python train.py --n_layer=10 --d_model=768 --n_head=12 --n_kv_head=12 --head_dim=64 --d_mlp=3072 --vocab_size=50257 --activation="geglu" --norm="rmsnorm" --norm_place="pre" --norm_eps=1e-05 --positions="rope" --rope_base=10000.0 --rope_fraction=1.0 --qk_norm=false --attn_scale=0.125 --bias="none" --tie_embeddings=true --parallel_block=false --init="uniform" --init_std_qkv=0.0138 --init_std_o=0.00308 --init_std_up=0.0138 --init_std_down=0.00154 --optimizer="muon_variant" --lr=0.00671 --lr_mult_o=3.0 --beta1=0.9 --lr_head=0.00487 --grad_clip=2.0 --warmup_steps=200 --schedule="wsd" --decay_fraction=0.812 --decay_shape="linear" --final_lr_fraction=0.0 --batch_tokens=131072 --seq_len=512 --doc_mask=true --z_loss=1e-05 --train_tokens=1064000000 --steps=8118 --dataset="wikipedia_en"
MLP neurons of a small language model. Each row is named by its layer, matrix (gate and up: input weights) and neuron, and shows model dimensions 0-255. Each number is 128 + 24 x the weight over its row's rms, rounded and kept within 0 to 255. Numbers have three digits each. A neuron's up and down rows have the sign that makes its largest values positive.
After each neuron's rows, "fires in" lists the words (lower case) most often at its 100 highest values on Wikipedia text that the model never trained on.

L2.gate2374:134117124114101083114133140139139113150131106190081133149107123163168128165179116159141133162111144089121108111136112139124113106156115127082121124154147188138145107139111128086102147073125091077089135117150164091058130156188174088115096129125111138146139100109133097130041112166138130145107157130106111136113103109140123155131113115121065155137127144138102124122159136148110121114154169170106142119121125110097117130109139106144160151115105125113108123115151091108127164146106107157112095109148083121167172157163147125125167118135110139135089125119128085119102129148086153069130071140151117138171110098091125123097113134111102107120144128115120131167130128126146126126123113146126127119133085086120103171070075147107142098092116158119138171140176135132153130102093121
L2.up2374:100095099123104126155111157122164143127090124180118109098113131125108115160154130152095137100151146110117164134124116123152123159161132136128146136138146169134135128171131132120137129083157139114114119181141098121107139130139131090118087161118142135088104147087199098117124122140178114138155164142099118107112224133143088111144118147108105130093109126123138124167063120132106122125119127143147159122115119126132104093134113105183115123081135083124115117122159162080128135113133140123102135095110074181180141167132120115109142123065160082129131158175140102108132099116114171109131093165144137174107191141149123111145104120178177162103164140117122121152110149129134110125142124110135101103107181117191108098104117161122143161097135135136136168114141145122140151114106114
fires in: "of", "africa"

L2.gate1513:136093082141152091085122125174131098114154121125101152170088115131127196151135137130103120114101152114135102127142162152086131145142133116112108142141141108146139130157112145106112104159127119144113152129106135150107104118170112104147138135155137134188139122143107139127120094124067147131121167150111131103156110134096102150123141139157140143101128160131110140162100122142134156168153155138118133106133137123120177117121079120114133119134136125097110116126137124114177130188092133098123110117146097101175121124133179088167163146103084164105126113131137143044155117096084128123155140128121122122126151109137163132168124076082149132118157149118122130092122087128109152152146125157102149155103135153121146167109157123108130117098128133101146122162159169103118112100138153
L2.up1513:138102121143124102126156105128115156143067118116112100110174150129096144128103135134119193147123133134128148176130166103110133102104131108120124124117115146144149104133118118147157120044118164082121128143141096141138122115112087107127133127140139138163101151132119141131163152106152117121125153135115105125087114131145102164116151140126117131124115083128127086092142141114163092155092108144134108081129121144131158176113133158132103131152165116140122156161142107136119145117082115141170134079115124133110129143122183105106104127182151105134115099113144122133157157127149126132107154154153153095128108153097127193141192122122128130100145133166163117155098121147157114119141105111114143096095169146145145098136087139130163138152073174149124114151124134129159118138132075
fires in: "of", "from", "killed", "among", "on", "to"

L2.gate1775:092128142164155139152123097079110141108136158125170124134140089086123119144157140128104161100130132120129105136106104142132158153100131131052134135116130168128113127103111145070140110141131134160152124113154129159118120124114096120161149132143146159115143140116057116122102104153070167128160142149151080145138133115155133111073126102110158102119121107137142137134195146150120098105083146086151137097095129156105130134137091107114087141095144131108096138047119122172093116112151170158107142095124130109103135142164164165126105096110110145152150131098112119086151057114123111110114091104136141142098064164093114138124100107123148136100101124163124174094104135090148167119117091152141134105118101112147140099162118136117170102132159106125154104098131089082133112142157116
L2.up1775:158123125107143143135135089138125112100144186138147100172110132162118121136109135125139167151181121124157142116141115124157118143117123132112084110145118087116149113077102111144118129131098144159115121132155203119098119102103125112104134147109149139115163164148133119135138107126191095116153175128152101156117147148130126078153222148116133103115127130123105099161112135152091142118110077162146126128107120111128129139146135116160132133122144136149145141140161180124161141145116136127146144108138121133115147066129096145118143102177129147110175141139168157103107148114131122143133126178100094124105137119127154127113110191097149117124102122135114105087152168104111116093122138141130128129120136110107100124102130118163142115139140146170144136101109155139143162113113154
fires in: "of", "over"

L2.gate537:123121124106147168146140144107129134154083122166097125083120145127153150109123160134115136183144140109104118141075099144105141157148125117189080119096127136130145138171164134161145144122166103110163125122137088133132177130116175136152088104133089143168109151100131108123154162104126124161105150124112153136129115131128155140133112171112113111084111133113092131115125119100089108108091159147103123125130118167139077138117106105171127087140131158160115124161128110128074165111138135129084140106148140140150159108112147112095118125095099127161100139118105132131126114151107157108109145114122128114081147113156113142086069139164115126117126156126100158095122154108151128091100167119117084153160140143112132162119114117127162182181167155140149125106119107163126120123095121
L2.up537:151154150100129111169126153130122141100136098097136095134121120123120081169112101130154108150096131128096141143086152164142145109154100152159090160124141089131127144106126151143152140117134108148117117173151163129141149157160091134136096113096097140133106104139135134128138120132123099101133112093160133124136172134064159122128119077108104108123139129117118076099123101148127096129168140116113137107115110137110129156125101099144093110098117086095120131129098134173098104124124108131131129101108134151115134117115155107158139119121111109127112129118157119132121170164168138107137133228136111114121091126138183126114117079158090104133096119135138151108118129114141153139135154074140085106174172159105152147114128141103145132129079101123131107124124100079154158124111127
fires in: "of"

L2.gate2667:179133085122166114125139138136114098141117132157132142157152122177101149191114106181142117144123143141097129152112134148118164161141107138120117141155096132126129107097153158121138128145125130126136133123131153104088123156152118121135156110112147180142165154091136141146096159170176101131129131136111136101122156135149096220119155118156106105124133111125071132117100154133173124120120139132133157151138092119121130117119133131143116143116165133142115165135166135112148159104129110058160142083133094120142170148087105109122136104103150118169157123116124107121169171140110148109112111113138099139178149148147108097138142121140127110101138099114120068117160159163132137116163150176149119155102134099132100112145118113145117118084100079130104127089118125126096152154097124
L2.up2667:194112122140175118160116117127106116168163111136131072154121154163095128152116177110074147129107110153134142178086132128154146129133133112128157125128095135118124148135098158061184086120106139129099161123098103122088138102186131146141142097086116151136190167154122107120089188141171138137135043128078137138129170128161065167144106126109080103123143126120135149115132143125170110120121126180134125148134161187084169150145128146099116171087119129118131114116137052082098138094129130069135148122111101122110140094122114145105146106111157116164125130129114147123150109141151092117132135138087132150138124166170104135099159101142102112108187109116092096109130137184126135117126119160112100176102157132123116155149153101131123084139098120114133142101118134133101132140121138
fires in: "to", "from", "of", "back", "among"

L2.gate885:107146074142125115156141129142146134137196126064151168136162113132110135096156137145131085119176145081147129168109113123111111116119114162116133122113137126121118112112125113130138134143136125121097130139065096129146127098081141118094114147145128172122113090132138086137146149126137094074127121150082129111166113200142184100157120104122152108131151108154123126089137148121136123122142155159109094142146135137104126147140126128139116179130149149132160156134100074180120144136117133155109109143119113151131125134103095096158145125139183090141125121101132116123171128147139130141115148147133126139105141149156124151121123131138142107161121185129163165140076106125118120150122111165103118114101090101168147090125147124104111164136108115136121150164178087117123110103152127
L2.up885:074141162143126136143168114137134137157105134126136114109102132142141069116155142176118149133145160092106137135156146106144067078118112172141180155155053132111119143130135151138119134106167111110128115121125103124109134122138147121107062178130118141097114121162163152105111132139128131079165112171116148124124108161095123149148105117128107129121136105142105135062113123118129120137128144168131104121122137135151187152182151145152120132094166160142143153140134167158131151141116098100170134116106106091118172142158174127210110120117127108101127106120131145141161146086118119124131166112104121089150123129135119144171127139147169121135137130123109173121101113107122117145114115146152125116150127138114116162179145122095127130144119098150139106105156128146184158094117123
fires in: "of", "among", "around", "throughout"

L2.gate2963:155130140136146173111107116131131159129154124094133164167138089135096097110190117147138143128174157119134119096156132136128131099156130114111121113130128137119115146117106144170117124130107126109139151111090154114125124116114122100120129145115117086148101113154122105114115104121179128108120157118129178130116143107109112106130154125140134137120118102153143128102130151118132096155118139115150137174135125137146118104132126134106147156108096119132111121105126150083135121148126154130120124112119134139110127134137110128128176112136132144083150090151148150117140135113131116084125102166105111136129173161159093135097097121072099179168147167129128103123161126129121124111139102181105143133130118158146150153167219117108166097153157128118114091107124158110142113125109158
L2.up2963:131173094093166125149127119119113099109127130114129108134157125160118167111128105133140119168147102096120129108124108179160157121110122118135156151153088126110105151138181175124113116096108135135129181138154142133177140131138145144176139140136123136112179144094084116124099163157116138176125114108132131150138131138132138113132103121126176112131129133144113135124177155123142149087116153167142143130163163141151143116117133119111114171095099139118145102103146131135136165128110139100113124140114103133094134132139106099157125161141136145125131103137125114101125088122110114111125145158124108114140123156163077145132105112085154110118169129129146114158133162158108110088120142144149117162154120163125124114150137128118128101173075095160088101133149131116168151141131172
fires in: "from", "out"

L2.gate656:132160130130124148137170095107123133134103143157096158114101112138124092118119159114139127104158153112104156128122182112098119211124140148160135155118106083121144132126134129105154188132173182129169161118114125112192163130101133089125112129139116117162111131104168131154183137142139112160104121141153104134095125110085167130145106137129119117132130160135115158118140124096107115109073139106097114158122134148164152137152168128103134150096169107139075114151149127105091149094118168085124142102147128131165098169099180166115121126111138134140104131144139115151175131091121158103131100100135134083106119160146129118118124112159083108143108138107128127109100172057171158127101127135145086121150155094122103171170126121135096137166126097136102137085149103127133124077116133
L2.up656:169127142101141145138155159156102167150109090152103104137149123157163115116126104139112115165091096103090139168144134125160187135135115115116119162137131108174136121135135142121139152093173130098172127144127128133148139138092123144124137124144127100148101135170111098135147138085161149134085160117153122149146119127103088086142042127112157049120104147106116122143115107128133158112104128133143117142153090114114146172117131129112131140090085136110075123041123119146097197102128129084171110128136169173122103101096141092163100172142115107143123104143099147138179148142113150087104140119154141117083084081138144130106147124159059127149138120135162085126139094116141130101098137127123088104146091149111141140132119130148148136125118135150111094119136110106127177145095145
fires in: "of", "up"

L2.gate643:161129102160123144132110168125112093090092142132130115126165117152125122127113087145105119170126119146152181163127150111089155171169110137113170165096163131110115121137171123115120087085094084158106113101162138153133165176079129161127127152170115128125149155118126150112110117093126149158120154134152138136160138128117138100135162094138074109104106106152140144099134102167115155146096123170118108150119109108086101141139085134141118118122162134147126113067077096114113167143146159121166131156163146100172124146145098121058072134137124142133139127103166140150127085107151145121102113148148111091125087163120097087105082116149152114153114128144143091133060110108132121165090119137130113166176154110089154139121115126153158129148138126136107107130107138152111137127094159
L2.up643:155089140146108111100140163153109126166113120157131181132080155130105152164127151142147109135111087130164125124140096165066108087104136129137132153098125139136132129111118193165121164091125127160108100129069151132138116153159138090174122151104127120128090131161091137140136112115135121105144115157107173131128098156105139119099132071124135131127123140128138105099106109106142148140140126085116146134156141088110150153150133096126117137146109134123120114145148152108124149107094161140120156147136094112175119138109124128123131128133096130140128149077089127142136092126102120148070140140121120153108123147149144145150105140174121169149134091173119119195137159154062163133117117088128107083139146060094130130119107087115097091107138128157145124138126143152186128118123173
fires in: "2", "8", "3", "7"

L2.gate2170:194125127159124127135108136107109112116165143112139173179100122132099108130095135109076120107125154164181128114155119126107110121109132130090094157123143163116121128114086126147098116098128116158138139104132108101149061135155101096155081154110119137144148159117129101118073071109118129090156135130130125137117123105151119126098136139136121120103122112123132109153119127151117118133100166139134138097127121077095112144151124152161114177126096119099124158095102143116161154131134144138147102106113128111142120126139134131163189104150135155141118129137121115122124117133102118100167151185154142162126143155148120102149105120098167097127132093140145142134140147109160126139106107098133121130114087109122124087106107100106183088096101101141120158105171136109144097142109109
L2.up2170:085150107136129159126138128113127153127126155125122108132145142116138134145120140137125161119112112163113124159091157147152147138120145167158159166138129192149111107101135131130141122113105148149117128119140139098141089124103153135130110182081115157136101155143209137123148107101124135133133164130130094100111129142125166153147091142078117152128146131125101164134082110106155120114151127114137119113140119116130172144101155107154136132144153133103110113128134086123108153116124131131125154114074122117102165166137173098145129125098135113176122115131158138120109097096157089136176141121158128146103129175145132154103144120105158120153099095165134186087114152151137153134095144147110137106173146115089152121125156133148124139117129119143101122126126127117113125145122146
fires in: "of"

L2.gate1816:131153140115128113156140111134131113125126116149131131078126120131089149118145167133165141138159143142107134129126157103163116158163109105151172110101122127182140097136109134116161118136130174133136115153129145176067127138163128117156122105104138124145105146132120084116145141118116113097120160119094102115212147128104138158123180112098096117161127113113148110150137137140128128112180134121117127158129148154112144143125109103177133111140105135125129156135141132094115152104092161150130148153121093120114133104118175131122100098115092109146104138130152126115152149141107097102099138125155126145120152165120075116126124133138129105125146095116148111112104126135147114099128165071132190108099147130145090160112129156125111128135170059098122163064112124138095127154063124
L2.up1816:127170143120119106144146129114143123105143115120131091116102114137116152123140152128146142151117115154121123120121126106112133141126086136109147146103121158148133092107141144107102147143150126140160140161167156144123110145142147119102105119134124143139049124116097091123157098164129123154129123121163144107159154142112109163140163144104076147096149131143138128113107162160114113081088118092151146124155064171130147165109106113115081129144118093127168112121115151101097164119156108118105141130127123108137172126119154130121084154164082115078120146131092130111130145147074092117108090163128158132147120134140142106108149127137089135154167120144143119103129186154170091104116120033107128138093141141148138149156118128113146159126148095119133094143121098150123142135103154
fires in: "of", "among", "due", "despite"

L2.gate2630:155118113090178143133129082131104144116115143110120104115101131132147160145089097108089124145185115132127142113151120116092150178127107126179096099116139113128121107104116130110126147106106166124119118139134157135178169148128131117102158118160142150126135103064082101128068154152138131144105176138109153184126146119159130142112165136092140131099102102124148118104115172110138127135080091172134147138081076116122150096098168114125146109171123117077166140119074133132154102156118108139100158128097140112090143132167112092129150155137161131064123115139136140122135133150148123109123087202153138157101153115172150128107159124114149107135140180119125140150115130116118153077102135162139114109144159147115163129140134108139125138143163132132141126118118104103120088114104159
L2.up2630:165152142132143137109112142155104172097125154137141141092126126151141149126147122106144116077169107153150127133103143137100114140157092169155134136123123132093120118142112196137064148105125143088093115104085159101098125123126107134132130143141096153126155107087100104144136131160084125130075103159145146161137121115160157128137164131122151155122125146107175164108128116113160092073095179110131114113093127098150127116140133098163094157132192103108162068087131130096095157136142121133122140091127143151133099148165087126166123142182143119099150137125130121132130105148124088123121126167151121135123161124175143115121127117112098107153132160141156168145093152120114170062126117173144077146102165150079126114104128104121144112163164109118118155125160144156130153107125106
fires in: "from", "about", "ending", "least", "leading", "number"